{
  "n_layer": 8,
  "d_model": 256,
  "n_head": 6,
  "n_kv_head": 6,
  "head_dim": 64,
  "d_mlp": 1024,
  "vocab_size": 8192,
  "activation": "geglu",
  "norm": "rmsnorm",
  "norm_place": "peri",
  "norm_eps": 1e-06,
  "positions": "rope",
  "rope_base": 81900.0,
  "rope_fraction": 1.0,
  "qk_norm": false,
  "attn_scale": 0.125,
  "bias": "none",
  "tie_embeddings": true,
  "parallel_block": false,
  "extras": ["capped logits"],
  "init": "uniform",
  "init_std_qkv": 0.0252,
  "init_std_o": 0.00514,
  "init_std_up": 0.0252,
  "init_std_down": 0.00315,
  "init_out_by_depth": true,
  "optimizer": "adam_variant",
  "lr": 0.00122,
  "beta1": 0.9,
  "beta2": 0.95,
  "weight_decay": 0.23,
  "lr_head": 0.0117,
  "grad_clip": 0.5,
  "warmup_steps": 217,
  "schedule": "wsd",
  "decay_fraction": 1.0,
  "decay_shape": "pow",
  "final_lr_fraction": 0.1,
  "batch_tokens": 131072,
  "seq_len": 512,
  "doc_mask": true,
  "train_tokens": 868100000,
  "steps": 6624,
  "dataset": "wikipedia_en"
}
MLP neurons of a small language model. Each row is named by its layer, matrix (down: output weights) and neuron, and shows model dimensions 0-255. Each number is 500 + 25 x the weight over its row's rms, rounded and kept within 0 to 999. Numbers have three digits each. A neuron's up and down rows have the sign that makes its largest values positive.
After each neuron's rows, "fires before" lists the tokens most often just after its 100 highest values on Wikipedia text that the model never trained on. A number after a token or word is its count.

L5.down746:514488318484510500507503507491462509458495478490537463458518502547506501514535488528509473510478512519524469468499458448491461491506523505517457507475478495484508513513516495479468495523494507511532503518496495502490517534502496486508498490497518477499500529505470504537505553517531492546481528477514495533475519507479464490511501489475467511540527508456540530504487495504512520526501486541489507517473461541525488488499550517518544503537526476476496544506467491505485534504539534502492455495503498513503493517517500481508519471491490473502510502508470505464516471511496480493480491476527502524502461491485489524533507478539507516524521510508515498484474449477541483495470553481484496479519535480462501482517486495494487476519466510515505462517500458511523515525514517
fires before: "\n\n" 18, ", " 16, ". " 13, "." 5, "\n" 5, "l" 4

L5.down933:473514534518510480499501461495520515483516508496506475512479498464489481491503528501487522469470485490515481517497525573493532488488503520471443480442485509495520462517496499489480499498513479496530493517469515497474486446532551492468466489510508530480521487511481494513447475469451489534510503467508450493499461531457484534511505527496505470487478474475555462490498522436510514524552500453444469497522495492527517508473482441476495534505518488503540488479508544513530461502521516504493488490513502529476489497528493513501479481504532490542457470494502476479517477477514485531520544483459503539524444483544488486536492472512478536540529542493523520471499455496489527491511536496452491533495498511485516512477498446514474461509520499491486539514510496543524478522496509
fires before: "." 30, "4 " 6, "7 " 6, ":" 4, "9 " 4, "6 " 4

L5.down380:492482464497506478465492461519507502493466532501485490490499479482470493495548470519524532494518512537481519553530531485471506456478507490505528453457504499494494484578474486485508551494449514514474504506446519469484520513540483505502518561458470465533501515507508514521472500475452519526466535512534501536486498478519519487517511489450514512494486452466504468509521466475520536512513514482543465473529474505530490494486520480493500539505486475530524510478509537517508539515518472503529498475501521530473498496524543525504520526542472518496513461512483443499517552513524533499517464474499499508469503542463467506488503508516524486520454493495544467484516475518502500477495476526448471528511526485485502482517429465501511476503514481528500483505498490439509508505514481
fires before: ", " 39, ". " 20, "." 11, ": " 5, "igenous " 4

L5.down28:449476461479492534511524489474492494493511495514494465525500506432509505464446489464491488510555478499492505480563490511484535503474504479488527469485504503517484486481547528500496472486487482519500479512493503473526499509477463506492468506477439474538540459492453478545484557541490511534530493492488525500474518501517490483480506479526511490526532498532525470503503486484499558485546521482524522516467489489506454531506512471494477506453517502487527484499525486512543499498463465493485504457485541537524506446499512498525505520551490539531536480502446480524474555549520514499499526537479456491482504499478489477541500511514513471531471454524467467480533502520453516521477493510488503522537483458492509503513490470520488490490459511504450478507483510490515503482481483
fires before: ". " 30, ", " 26, "." 7, "| " 6, "|---|---|---|---" 5

L5.down113:447501498508507505469522474432538489488529527483539493498498452504505490435502469521514441523525452519516493531533475433485492491543502525510507455481518485526455542499518491494525524494514469535509509473498488505531518507504509529477509497511462516518537507474488516515445509500438484474533530484495528531520477531563500521453501495479520523507480506514514407533522459524499483483512496517505460502511533497495516552534503547460514512505505517542544513487533452547519533506518505472528457510526481513507488504495513520502464498515524495493511510473500536489472483509504511522470490543506515496471472479497476500486500507477463491481503510544497529491465507515539504508473462472496494498503464494509495503495489494481478508495483511514506468485499530472470484511502552
fires before: ", " 49, ") " 10, "ity " 4, "-" 4, "\n" 4

L5.down190:482458519516526477523497474476476500509511488485490498501498506504526492503512502514486481488529473516512497522489470452522487499518522448463469502510434532499531493522539496482484512497512512477496507470517462478483497506506490497461501473472501486487492490505499493461467490468439520444515565561510528514507476479518493502516524510465510414510519481529509436512474477474486468457484493446460470521475495491495474519473536488492512483502526481489496481468464440519500528510479527517505488489503485478521518473531536493509493512443455492479521506529467499497477500470532500542490510535494484492465543492507532530465471512499473518526476500516510477505523502510466514515520531483546489494468560488487515479463489537480474473464493564540493514508514456541506520492479511
fires before: ", " 66, ". " 8, "\n" 8

L5.down771:479511568480496498472524510516476465503511478500467460525518426503499499462502509504494490495514473483517528538515468560455548505513517480524462462529509500491483531508489566486520551520517506532528481502463469519543544518466501481480521515453498541493489495521526484503491490533518487480486526527487462508502458541487482490462510518528499499525531491520494473501430518458489541471483504509526462505453505540471526482529477492495500517492511479474483505547518490500516453472493517541528526482498477513517463525526500502515523512536533506504473514535521491487484490481560521501492514519502499531524511476511511499489493489539519507524546488529526495488479480532502520469536501509537532466494545519532517512507528518495511497487493538507504511511540526466457519475530537
fires before: "\n" 22, "s " 18, "\n  " 12, "ve " 4

L5.down639:522522488514495505501533495524505506491504497485557521538485486472513494472452475509532502493481465507465427527492493511474471514493488468505518514476494489479462483492484508479438493484500509512496482475517498497517532527462504461472476524466472522511433469499492508500467496473492501562468499463507500540541464505436501540509483469495495510499489520483491474490451531513494516461526519499503497484517498503512541467497542492530497523486514521507490503489476519474494490498478493510491458494445487492499495457461490519486511505455490474471485479519451546517516503519458479489524521486517540523547535487513495477469456484516479547460534461458528501516502477533553510454515481516495527514501531512492531541528519478517440485502494465463512488524505480485473459491521544
fires before: "| " 33, "States " 10, "(" 10, "|" 4, "m" 4

L5.down30:451503466460503491502513488500481460500574529467534465531516493463500495529520476480491506497493507495516485514487530480507481506491466509499524500522497478469531491510468492501499518495483504485499492480517545457459485495496529477517475461500504462535504470462493488515492508494461482488520497534516517502515518516533503528509512511502516511502491499504501425473451483488519527488549455471446463489513501486496490522470453514490518502539543504490476506465479533485530466523503527493481492498492457471490487448490481528522499508512490530489489462492469476502479532517454499524490510512496488502527494513509474459500532479438462526506490478498563473512487522515513485432582509496480483500528497532512486539504426463527466465509481509528538497459510493523549524501472496
fires before: "1" 13, "." 11, "6" 9, "5" 9, "2" 6, "3" 5

L5.down531:510511550515524468520473507515480513514525487508477518493504529513517455496496490493489505492522481493517527472548542482525509474477452530450531523459518502458488512510549491475516491499531538519478504472509496500505514488519495541502518499471523522504503499526511529485534462520489489501495489482499553526472486463474468503512493540505508554554506516502470433444490511526473470504472509486538516549531527486518539469473472469504479490488532509475539550503478543477524492529514458495474514509518475487519513441470516459500527558523483509525522490527484466461521533520537487526485476519491529491460480496512482504452509455496494510492453498491527491493502528529485514480495472567517479490516459464506521536476481505498477512508452499525529469518488493479504512516525524
fires before: "0 " 18, "0" 12, "\n" 12, "1" 8, "2" 4, "1 " 4

L5.down247:474509399475483484487490481505474527465489489477514475487514489457479499524509442479545517511512544504501524523526529481462460493498473475500501499509474510528553497536506534500521522529492512504478483458519501533481499503487436514501475494487466491527496465494503520510526532519458481526529515497508473460461504490474473472490485494521519489522486453516492423456471512521531527548463481484521481421501494482525494493502516502501545480503481499475573495477517502497521485541482478441476462495520516492537510497519517518487496473477503487480480521529478518502487503502524496542552511510492513527502500513529511533513507508473516488521504496507521482506498494479494470426526517500507483517501543522481510482491498479539488488523492515555518487522462509457526521489504481
fires before: ", " 25, ". " 17, "." 9, "; " 8, ": " 5, "\n\n" 5

L5.down19:469470481483523441544525485514516489526503506500505511476440505487479524491508494516462524475538503493562499495512514452485500489548479461517480514468490519492534501512456454528473461501486486474510492476484512457452523501505517487548508524509497524492516538496481532513505491504498509523509473527494491492457527472500513499468521550507534496513506507467472472502500501460496519511526489505518490479485518524461511500558523499514514507517460467482526508480496516474465501520475492456517487492475517511480499492472510556478522495532497513498549433521456474538486545500476523498476481552481461511517553508539494510483488519448484520472487535498522509484481522483487481468502506495457489461517569529525500535484530512536517501437492486505521512509500488488491518496555548
fires before: "0" 18, "6 " 15, "6" 10, "5 " 7, "4 " 6

L5.down947:509499523471492527496511468495475528505503497529497531451508522486518525480489507489494520507518505518524491520499491510488509496512504522537490508534528538503553493468457486543526483522530537482543468466534537511455510473432542518513492506508491485506515485534467541493510505548511503540488507476530491539497479467487501504495476502472502468474519520530534532510526517508495521485495467511455460429523475548485509531489498511474505488497477479512475517501515507525516484557465511515496521449451445494528475540496501521588522494487476517504491527499464481509525500516476537511481518520509500459502510478515499509494433532452529509505512493489530462509475454502518472495503508496474491498502478528519530509490508489471475494450541498535522467485497447545500478514540496
fires before: "\n" 84, "\n\n" 9

L5.down507:467518419472512496479483525534517529511469520519494501513510498532479527515490503526485500517478442505474492532516481490517472538522518519524492477515502513493512493497500449517481525426581514506485489496499461489485496454502503506542488505512517498493474514541550528497505488506526483489515524494511486460455511525540477515513487485503501481525481541475497449498469544558493497479485517512506523473531500508541494515533490476494496458442507514486530527523568486515528516492472480538511480449525489491534515469485517468479496488549519465487521508528470524454556509518483514473455485449477492519498495498517497502523539546468486499500497507517524471517538504508517537506516464504478500499512481514480526543451512483520511482487511511517500533504536540496496491464498496
fires before: "to " 27, "in " 14, "| " 10, "from " 6, "by " 6

L5.down36:503515360517468481488549529436524514506534506485534513478537506497522457544517509492512455478524489485496510486505522464518480434537457513508486504473513491506492471522477487479508485484529504499475518486489479464475487522500510517493500491488505466516498504459465506506521517429508517522512492500510498503500504501503473470489521541500481479476466507487461503523544482488464506478506498516502506476518480541516471496466509524495458527489527478502526535535499469483524491500502514456522517489497486483516534511514467515495467506454490543494497561482473469501487488522508517521529494495500484481526511491492521487564508498507505469489474463492496514500481480515518480548516488505488475520564533517532532539494510494482481487478480472474540538479541508520475500477516458
fires before: "\n" 67, "\n\n" 29

L5.down568:503489372470494550492489463515494480470474525537513473498517485472496490516520525505513515545526498546481516492493488534544496498487493491538527498521526482516478496476482439543497566482552520517541500464494504508496515476471513509502552499510534508502519469511478521507528476544496481556490536484491509475484512475521516513490484476505530522501463498485516517513472504523520513464473540508471512508488441467458504491507516505521493485486523507474521488496528478478497493483533511505523514468512474486513481482528498530517508479491465503479497517516481496497525473540510524513433457489476496529486515454464489444492525448487482446498523468474519501489481466473503523509461478503504497498523544495517483490479512491536469509523452541525492493490477511483514498506499527
fires before: "\n\n" 38, "°" 18, "198" 4

L5.down29:492512570503499511513526504526467505508488492477515523508513466532478488505480520518500469460474506486507484458511527541480504530534473498479478468473528503499479474497495507461535494507520438503526511445537504553508468466457527529462493500480516511476497514484525534479480477476504490504503500490496485474531524534478478486529475506501446534450516470529519526467489504503470484449480475521467522528498487546450454509468481511517479459493516480487504458536516513528522466489508497526520465497512498533501498485513450504529525547509477496501508506478482506509522516543522471531516527544503478517530498516575490474473454487531525526436473498477471514477500517513514502487461517483439450505509495515466515485483503506514515509516539484524510538501514502501468488485488541
fires before: "\n" 48, "\n\n" 33

L5.down1000:513504567517477515482482463505520492482493495499499480500503492477443494476529503514493534524527488524507491516492518509476524479508508517475507498473485516497510503504501506516527545503509542502464484508511528532505498579468514509478520518499501506549492460474521526503458499486501488509465435517467560505499480485500517530491518503523495562519484520465462520519446442503483493505515528486463488498510518485499467517510509478479529492492493486487490487467512504553464492529517467457490492498534468471507557480495523468521502456513457510519451504440476458492482511498457483538469481488503521461461545464519494538477468542543485522507529495544508537488509496472505462479501539488466499514546529495483517477452504493549484494504490492463521504471488470490519476502516473
fires before: " " 20, "200" 18, "199" 5, "7" 4, "\n" 4, "|" 4

L5.down684:501510482485548498475473506510526488513496486493505486496460478482522504528495511485508456478480487499489542535508505511458496503499525498552527512546488503512496506475496505481558521559487476512498504481484523511484487486525482489479508517510496534463510494522508518478495497509488486521509477467480507510492516543474500507495487515495511445504466545529478498482465496505522534497521461537512537457510465495484520542490497533528489456511484535503513501510444501477521550526485496517494506518503472510492506511533483513495494470483498493477553490511527513507559513487458515515538496423511466487525481529467516488459556536537518477485470489486516509519502532547443527565480470495546481495493529499513478497469488483464470463479476524445441478535497499452504563512528510
fires before: "| " 64, "\n" 8

L5.down256:506507488478518517436480498485507484495503482453528517514499505536499534491435482505504503551534547522503504505492521490511492507466501473500541495477446484512541487508478490468448495516544508491501493502531536526532509497508534481539461536488536513512497477490488488513456529501503543513478465501501490505502486495468472550472462455480507478547436516488519461484545532551485513484504508502531488513533469536529502499480500491523502506497529486515525525516507501490516486517521520538501498523482462514484528450517506506535462505460465520490470461488485503478542543519524479469490502485493522477493502483494517478499526484540513472487517482507491522520575550538518508499513497542516506540540463503530472517508544474488518460513476493456528498447501537490504477472492508
fires before: "| " 63, "(" 11

L5.down473:476471476495520504536477436494484507465487470527516483520511484456569506470495500468509475450480485446469533531504528553510525497484485486506472536488479516467511480493466490545515443491508488513506475481536482501544520513487491520490461471476472494495479451519467493540456506518447501483497470524491511441469532491472490489515532515495478483485510483499510438506473491452522503507466530538547498507531508480495548515526468534490508525511479483485477473469479555539514485509526496458477491469511525518496499443466486495500488519481501513460501507470486483473486501519491516511505484502511513515506451484489493509508496510499500496458505501484471534512522505557512466475470468527505479508471528486509484538515516500498469498490575477483499479539523508486552494492497494
fires before: ", " 27, ". " 13, ": " 9, "\n" 8, ") " 4, "." 4

L5.down808:540490474509515496482541492498502511459509483440502472468549484525462489511531520508499460518506497507532531516537497497510485501502490503502499486512494530542454478537521497466482525485478515538473474497491482521441527539536522517496513524440472528457519442544525501502479497506471497519506537521522544476492498494472499476540508486503548490437489477517531443460517452519509527518492487522474517507522502497499519502513483495514506497506492517501527532492462484470502483490531529520505443481455495486517506499548524481531479522523513507512529501534464472502459527492497519516496491464520517529472469464489503489490484456514509491531491520540510529507472484474538490479543498485504537516469501475558453536507477470487487486526480480546472479460484533468537516503503487
fires before: "\n" 35, "States " 19, "\n\n" 4, ", " 4, "States" 4

L5.down584:501468540492505534479446511472497478503501517484489484498446503489520508490542513498508513458549474510528552525479491519484490530487493490510488471508511529483508471526517495477439480491525481505480488503519512458462485487516514573520464440510518508515508498512496522508492510492487518543490469543508479468463550520496439489522527487530549517515513494515529417486486480531449478509504538467491471516532523495530446528494457553535514492497494515504519501506454504540476485507500522494489518503493517521499478553517484496491486497523550479508510491516522484489487474520533486507452460500497476499503476481524482521524468511510478538529497457504514524508472470505472488542481506498505454443495506488499486527497505519491498488475474509462447497507454477482525490478460502
fires before: "." 38, "," 16, "–" 6, "7 " 4

L5.down960:537471505549492497479507505488496509538517464461495507515531534467494514527469458558484495479516518467502515489455477479505520505440440481500521513490529512437487499540487460499534521505445498486483542512501517537474506539514507466479473458454535476487515517511549544508466487481544501477524495503525499494502481493513460470489453466457501481515511534478535526512507476480474499505471502512526507534483483502504490487484513483514508496489496514525469488494509458481516515491491512480481505524477510489513465477526467515521505489490481499496525518537490526523468527479517506475485535477476483527454514516451456444568477513496497473485537465510524467481522520497498502489549520498512529496451488458533475527520478543519533464516508498496514563508514505497509527508508467
fires before: "States " 33, "States" 8, "ate " 5, "Kingdom " 4, "ense " 4, "ated " 4

L5.down963:501489546503498509492541539498543492512440548475474465502474526529508488470486531449540543478508533503483523475485526548510476436499498502490534501486557472469507483486515497508467504472513508449454503461507480515501485482475477509511502487481503520506490434470482506474504513438524554517514488491517519525492518489512509499554506483465496506483523526472480504545495530466529532469527494516452494494502481468476550495499452504503540495479483499470476559491498483505502494498520499494501502468534503485477474499453492526525484506471474506498528507528450500528519496497520488462518509473511477488499526480488499483522493494513484514529481489512485484549491529487508459505556519520506454500490548499488544502489543486511546490464505480510536501523508557472549480505510507
fires before: "to " 16, "2 " 13, "3 " 8, "6 " 6, "7 " 4, "from " 4

L5.down260:507495503511472476477480488507495533513532468478534470513536496489466464492494489470481494454519522522473509507547491511499482522491527515471509462502509494489533489546523487490524528451483535526482471536494483483522476507472526488464555506516505504499536504523532466514463489537496467490511498475477532497491471446521471478500448509498455537442498465515449474525526489514473454530519485514464483478458505485504523537544460531454546500484500495495525527498467522512507494487523549495471463504493501464494464483491470492518520511499487553517524461483506447509475457473512508494478482464486516499488504546455478485531509519488501492512466467489486511528439489496521477482449510505507510476497491494481440503515511467500506487482454449466483488461505489475497494488529509
fires before: ", " 17, ". " 14, "." 13, "-" 5, "app" 5

L5.down433:469520560454500474510480515494494521516471472456481532505495435498546480530525504515467512490501503531490511498512508537495461461525458511491484527541534513464524486550489455481512495511491515509537478488491470519488470489531460519495477458510498530460498511473524486491497512520527500512451493530486484489522528543483488492467470515511531481525574543552485489550506475514502492485496528462535486479473493493510494482475485472550456495491471539506452508477524501505521472519499481498489476476560506518509497489509486453500513493497551493498535516484516489492501521463486540483505507509530470509526444495477545495513494535469499498511482513526492521513541522553492491519522496528523487509525498490506479555496508507494506515543507491511465497493543510484499500474579471
fires before: "| " 79, ". " 12

L5.down662:532498668478488516476522500488478489485511519514504484545508493479526519498518537518532503493513510540519536475498535492490488517502469473496498489502486482510525513531504480479522512529507484488484494511516490529498508509501463486537548517516484474504509479514524530500488546503491522518520483520497525545465480481505472519477526487499497481533496515476480383514448476533525501547488469481517519510519471511537477532479493492502492524517501484482527547502514482495502491494506528499520487503494495495499515544480507488508509505458482498539485480511508521483557511500492485507477467509503493482514480496505534511518462497498477477525478495530531479472478498463514493505510519496538515539468509462461490537470499504464508511450456527478516472474451502484489481479519487
fires before: "; " 29, ", " 23, "\n" 13, "." 7, ". " 6, ": " 5

L5.down602:532504429485491495508461501553462525478511487520523523444499484530522517510503526504538478477518530535509458508510528510511516558491503507518479416465503578544539482529473513480473533491466525526510522478508494512485502504493493559504548487513496522517504489478487471496484506549497510538482507471466474489497472486498438526521497474480503482510501497504510495511522501497453513489490505476527473496509498540498488504482503490503457515456477547488520512497496509498504447497553452541492506528539518496485562513519469473530488497510514493466463500511518503467560524544480514513499512501463488496484480509488525491557504485529502501498499510481473492505530492462529518474469490514487497494548492495478473485546492532527481474506519511525483534458516499507476522491539506
fires before: "| " 78

L5.down51:479530521508506501506501500490528492506513512475519493510503516488459496510477507464474479472536540531467497506493518482468477523485469530489508499509536541484530491484499524494511489520547511525538448483459496463481537500485521516506454485519503485477514521544498547510519507513496502487475487493511586498517524483470536506517513480466540465473494516529487529509496492538512537503494515524493477512483494557494507498462517513533493508494503500438496465506497495523510497500533518496502510500519529467476524464486503445544476550525458556545485508482448533466503507492464492490512473509497529471538501467513480495472492516544549451488438482481506516514485475481493480489492525500476455494461534539508438491526534493499484494510484529469536484487540493508530449467474483
fires before: "| " 96

L5.down128:499503499476492507458482442487521520531501491540530491518508492455519565491473520535481501461512511479538518567502546487472505467525476476499521499510482471498474500506474531500510510488520483500479530472484478517506500505515485465494509441523476494497485493471476535556476472509479521485511517510491515530528457491486495564490487473513443528455561559482502430517513458556469524471535488500494510464478499495481487484511515485482459450520511456506520508521532479513505470487526496517507481493482492505500522483515498479520548470483511485467523472503539494504522529523453490518469495491477513511479526463490498523523494480506516488494468546487543503487472489535534478520482506491528489540506514537462512510464494541494474492495524525553527485502505522503539505525498520
fires before: "\n" 96, "\n\n" 4

L5.down315:504516471472494457517507503552507508509478513477464499495478493507505547510517490479478516537488494500498488521529511514464507506532467525526508474528484572516495477511515539517501510475520477496468491524486514488507512506490515513504487497466515504516526549500502502542545466504503504459475461554491477524496518486537462473521493463513484543521474488540454525546536486504488481508502468526527538468520455500466514544524437500500491516510452470530489509445520526533462508491494511528536546497517521505502545486515482515532498527459487514536469505526494491481543488538498563508506529477467472513502469503458497535465506512523495514462545493487480521500482513515532452494483540528513475520533538482510512479457516494486520499458498500514479466557501466515516470494489483
fires before: "| " 23, "ist" 11, " " 5, "y " 4, "ics" 4, "|" 4

L5.down1019:504524433514507508482487472506466538530495480520515490499488527486502536476511523462486503481523564517564540514518522451526448501478488503523486509499453520538514547502488484496513517528498493509480440528504514487480527501532490507494544498488486473501477492544479545513481467516509515498510518546518502505533476454547503561519500446493499500447488496451467486505485453532482513493460534500529502481530506468504455508545492529475496476517509486469504501480491509487503499512488497503529501467436513501473486507505494519464485474504516514483458470500501494497455512476485521519512525509487510503503504468504522497517481545451520493516480466516501474506488476562505463513487498500515502502470492549488537504484491554416503517460512481510500474483532496511455494499508513
fires before: "\n" 80, "\n\n" 20

L5.down179:488489518456473509526462483451526552516518450521479530471470511531533552479459505488504489498455497467503491474485529530524453505493483525526538528496552481454473507499485509493496485480496495472489492484485487538446501502538517465533462495491495467532492470464494495449546481476520521505495518562507477498499488480510508486486506469501454506494494546505483552536531496499503474518480498462458496498521488513512520493463477531490463518469533516492492505501494504514486528516517514468479505524457479515478529491531514494477453480491522463495479472510468490510477491503531487481475496479513488510512507502535524477514488513484474526471469500487483480496499466480530478500525518498537484526521443512473477484504425533523506498516542447501517547576519502485526467516499480
fires before: "." 40, ":" 17, "," 4

L5.down505:529539536503495477495513479509508486527478455510516469514501534473550521478461521502460485525477494482518505496499515493491532471513528530561496521539472483515471498520510499526533499504497499473500438534476505494511474499452492484496484487508474449494489479523510519540518543525494471475502496479501509483512495496518500497521546536486528481535500552490492491509518477528505463503515456555550472480516475517493482469517500554548543503510516509474494501482524543520501544465471522479556458505510504513519533511484510519566479494495527454499543493498464531504500468504476501482480475435529517483548504458517504478532538506514496527491491514461466521478502538513477513500497544487504522518546486490451488505490503506503470469522530486496521471552518525506514467462511485
fires before: "." 20, "," 10, "R" 10, "s " 9, "m " 6, "ug" 4

L5.down648:513481359481532525533496517502512496508526501495514532523526486506491449501461488484522513517527470418537463517480491421515502506490489495539458518449479506500499519568536487481489500498511470496537503508495546488489502485514480548490508508477488501479458494485471505504517490497473513474489495481523492505519497488490499493459486530531462537489497525493512443518481478508492529466505492518498521535529487485471452512538501551490485491525490484488543507503506473523530503499534516508493501488500478506481458480526485517511517501491479482471506517529532500499469501500502496464517488490495528505528486499530531466500501514497523478508496478526515480478454524566476519536453517460530484531492495502500515446536508509481468523541477503512522494519519499499491472494488511
fires before: "\n\n" 92, "\n" 5

L5.down22:518480545455489489475482497510521504481480494512507514531503467487522509516516539551521478522493478519540503542506480503499524462513486490473517501500517508495484495502501523513462518476491477484503503479503534471532507465465539498537558480510524500495487452459547490521439498498497497548523536533478511458486493483517548553527519490508485545540479444470500482508515501505463482463525533525514460545465474500532454567537541447504532504499540477492520517496484467481478474456494504495476498481516507516454472506495519493517465503501513492523515519471531571461491498519511490494505466499495465500485471505517496473521505491471503486527488496541516501435501477509476473471516450487467536512464493504523509518497502504522522538467528493512505495523494480454485518497517491
fires before: "." 31, "| " 26

L5.down510:540432464487518519499542490502500449491521483521478475488457481465533546465484479498503499541491483477498513534494520431501479496488507483508499498491484472508490478485498483491507504506483497485551504484468492481500535529532515447494519467483505465469496520540469507484485485474472509540467493496510500472521464500499514483525490469491556480497528520499453352535495499499493480508542487510477465524539532475527513517496516478503510504508500496494477538457500484485492452504512489490498482491493528530461496513459504503499498507514478512477499497513474488496521516505459497534524481537477525556518515490533539507522515519494468489512504502530508513491511476501473497488501498499537505495490539485498492465527468491496529466493510518516514496491510484407469503455517508
fires before: ", " 40, ": " 16, ". " 9, "'" 8, "\n" 5, "', " 5

L5.down193:491499473476482462540485466521491473504518452514490515495490505536499491505497525489517511498546508475489487514470513473478486513475459521499481506459503513501467484501509478545520483470508495512483488488442464511547468448475540469526487471474497565538494508531494509513498481499508457507471480545509509543508533537531478478476575529509523507507497540516499527480510518501494519502483537498455450510490498483483494474549473532489526485470523509502516513518498496483469485478554490498518514516503565494500502486486520497531514497459484511471483517465524443494485476528494431521511503538516537513507488543488481506504481520527510510462460494506533501500506541496526510458514549516470526533488478501523505477496486472456443505507418533507523512505501470505506512522483501
fires before: "0" 21, "1" 15, "2 " 12, "1 " 9, "2" 8, "0 " 6

L5.down248:505521558496504498482530516550508479522496539483478511481510451505508501502497532504503459464536584479489506520492525504555486480483484490512486540472537477547485460468473478542523493525488500503501477534535536499470511512482467544469515486530475486502485471472437468508487447516461497499458484491474461482480567471497474496504489462520495528490508503495502501521482504537488522491478495470488483503526476509499521466501517526471542483483499476507496501498457485502529475498511545505536471557526520512505530518525510473495514506440498498435517520498494543515462508496539511490511507464464485466484507493494531440514481509475506511520514455473480522495451525488509503461545500469489497505533490499506518514495479508489484483491526509482468505446522509515499469521490534
fires before: "6" 22, "7" 20, "6 " 16, "7 " 12, "\n" 7, "| " 5

L5.down249:494473463510488500513542489491522473466481475485511513471476498470550523502538471521502520494516533464472479483499474488514515534484480492509494479486505502496444480548513484530453479498510537496512514505489460469529481509515481511452524467542516520498495516463498515480548456506522480489503455464483451461499540486498494518488540529500448515467505539545531509502482483475504497465484501517477504495489475455541505507538510490518506483449490477503517489542466467510507496464489480520540506483497531510539515534432500467474558474477527539504507524508495529478511442447504489479551482503476458497505505533502492484524497510480496517497486480476477515519475513442487497551490519475508468471470480520480443493530500507468501458486495509507444520500471499520483514490508490
fires before: "\n" 44, "that " 10, "to " 6, "\n\n" 5

L5.down911:471474507512450487494432510525500520505515501455476462506531504518507462488474512467497565499510530478504534508499491512517510468505477521506534520496538514492468491510457461506543481490469510534510512525487504490497484470493518502530521453496479496533529516537527486511514496473459502495503458557479543481496489493467528499534501497480526456522518503508506541507491528485485544483460480487529459502474472495530506459531473499488537508487489502479556476518469502480520493484518498537527498477516432488497519474540480498522497502472512516529458511514466509474492503553515500449503484470512520509503485505523468490532521519514520504494540496503512512502460551573506527497476478491514503523524562513511503465481537531513477460509536518565555507514515481516490473505476511
fires before: "202" 18, "200" 17, "| " 15, "199" 9, "201" 8

L5.down209:451498445517518497493488506499514483480507547515504537484481496516446475513509500524496535479506510488489540478492508403508489497533506516500530500475503501476517474489498471508483487506465464453477504528496465490469500502499527526534515457475482444481499491472471472510499478466489566509495522526527507501459538491481565554460490492490487525522498490468507537519501549492529495486469432494483480468506459498500468452530489513541519469517468505487482470485487465495451507501487493496517502464538508493495519521492532480496518471507520493492512464472435539475542510516504522506473520498506498463469457553504499530547486499499542485514518496478471502493507488498478492471480454500517510491521514484517480495527517511536521489467521488499448502471520528518525505519507471
fires before: "6" 25, "7" 13, "7 " 9, "6 " 9

L5.down167:527493520469519455517491472490513489537483503440509503491494512480527533498492530489495517533526502478464430507483492484490488508503504515511510527522500517469552498551493488472474523479453511491530563519510509488480494509508483489537489507505461546458461548479526503472515487512463520505537518539531541492537535500479524569516474505487517536515446472477502549482475512534501525432478508521509516476498480502471475515489533505528493489490475561522482509491532507510530526530506517495546518499502519485460516498471519493523493482538514483517514519482518530556482498491463459490439493506486471493533508514462493495526501526476513509508481549449484477519489531509525547483503505514524498495512494523484499518500499494500509457540515453504509473502484538506555516507510474
fires before: "–" 67, "-" 6, "; " 5, "." 4, ":" 4, "," 4

L5.down439:522480449507455516479489526478514503481455452542504509530455516486547495504505525460471459515473499482486521459461508429446509480486472558489521489483496481521487490524453490501518503488505488474492522438488534497471512486520528501484508492488547478468509500505559491478523491544494529478505508470460490517509526439483515480509513495483511525500480514501472480495499536529496509522518485470490513513511528537531533505501524493527481470499492478508458536499514482522519504507536509519516513501510558525512471493488490423528523500506525496548495525506462498488517476475525534504456467484493532521457491509477451495461490480495545461518450508499468509510496506527519488489468507492492514458482442492518488501479508468488480512514517462502538490502531503509450479519468499
fires before: "| " 74, "(" 4

L5.down540:519433402496471475543498447520510489489494515453527525461484479499491474490482492496488505498519526482489488482462535436520468526509506518535495482539487500485521504472444491487518518469521522504492523462530522488507525500478525476525448523511488466526484505507515535531465504530517539501525474533538511470479526484500478482496489481531524442544487489534543519523510510475496533497542510543485471485497504521516509521481484501493495469506496479495561477536452500535468508463498530491508453529498503486538516482478533487520501451479467531494468520515490518533482495520481467512515483541516490490515516506463489504506498546503507475485487499506507539432442516483485493492485488521501492511515503492508472475520432525522491492500523472485516494513482502501479513527485494
fires before: "\n" 33, "\n\n" 9, "positive " 4, "neg" 4, "and " 4

L5.down694:484463427472504483489520512511532476491477445502530522524524510500512510479541462513472503500504500470478525507512510463513545508486501467460496496480451491496500475487517491487497511501515507476463516503489508484540498521497526563531524483445496571533506528483545456527556479536466518513516478549514490518525448500466491500529491541506502464490491523525484458510497506480503501527548529521503456479481487505471476525554517490480467517516480503504479483496521486492481515502491506548557505467524501529494506507464510512490525488536514493496580496529460474491486504484472501478537468476508507488515483489463507497530456503489460501500504476462531515520496431512475496458489481487520486517500515469484468493496471469527471467486522484506485524539498486483475476475510484
fires before: ", " 27, ". " 11, "." 4, "i" 4, "ster " 4, "-" 4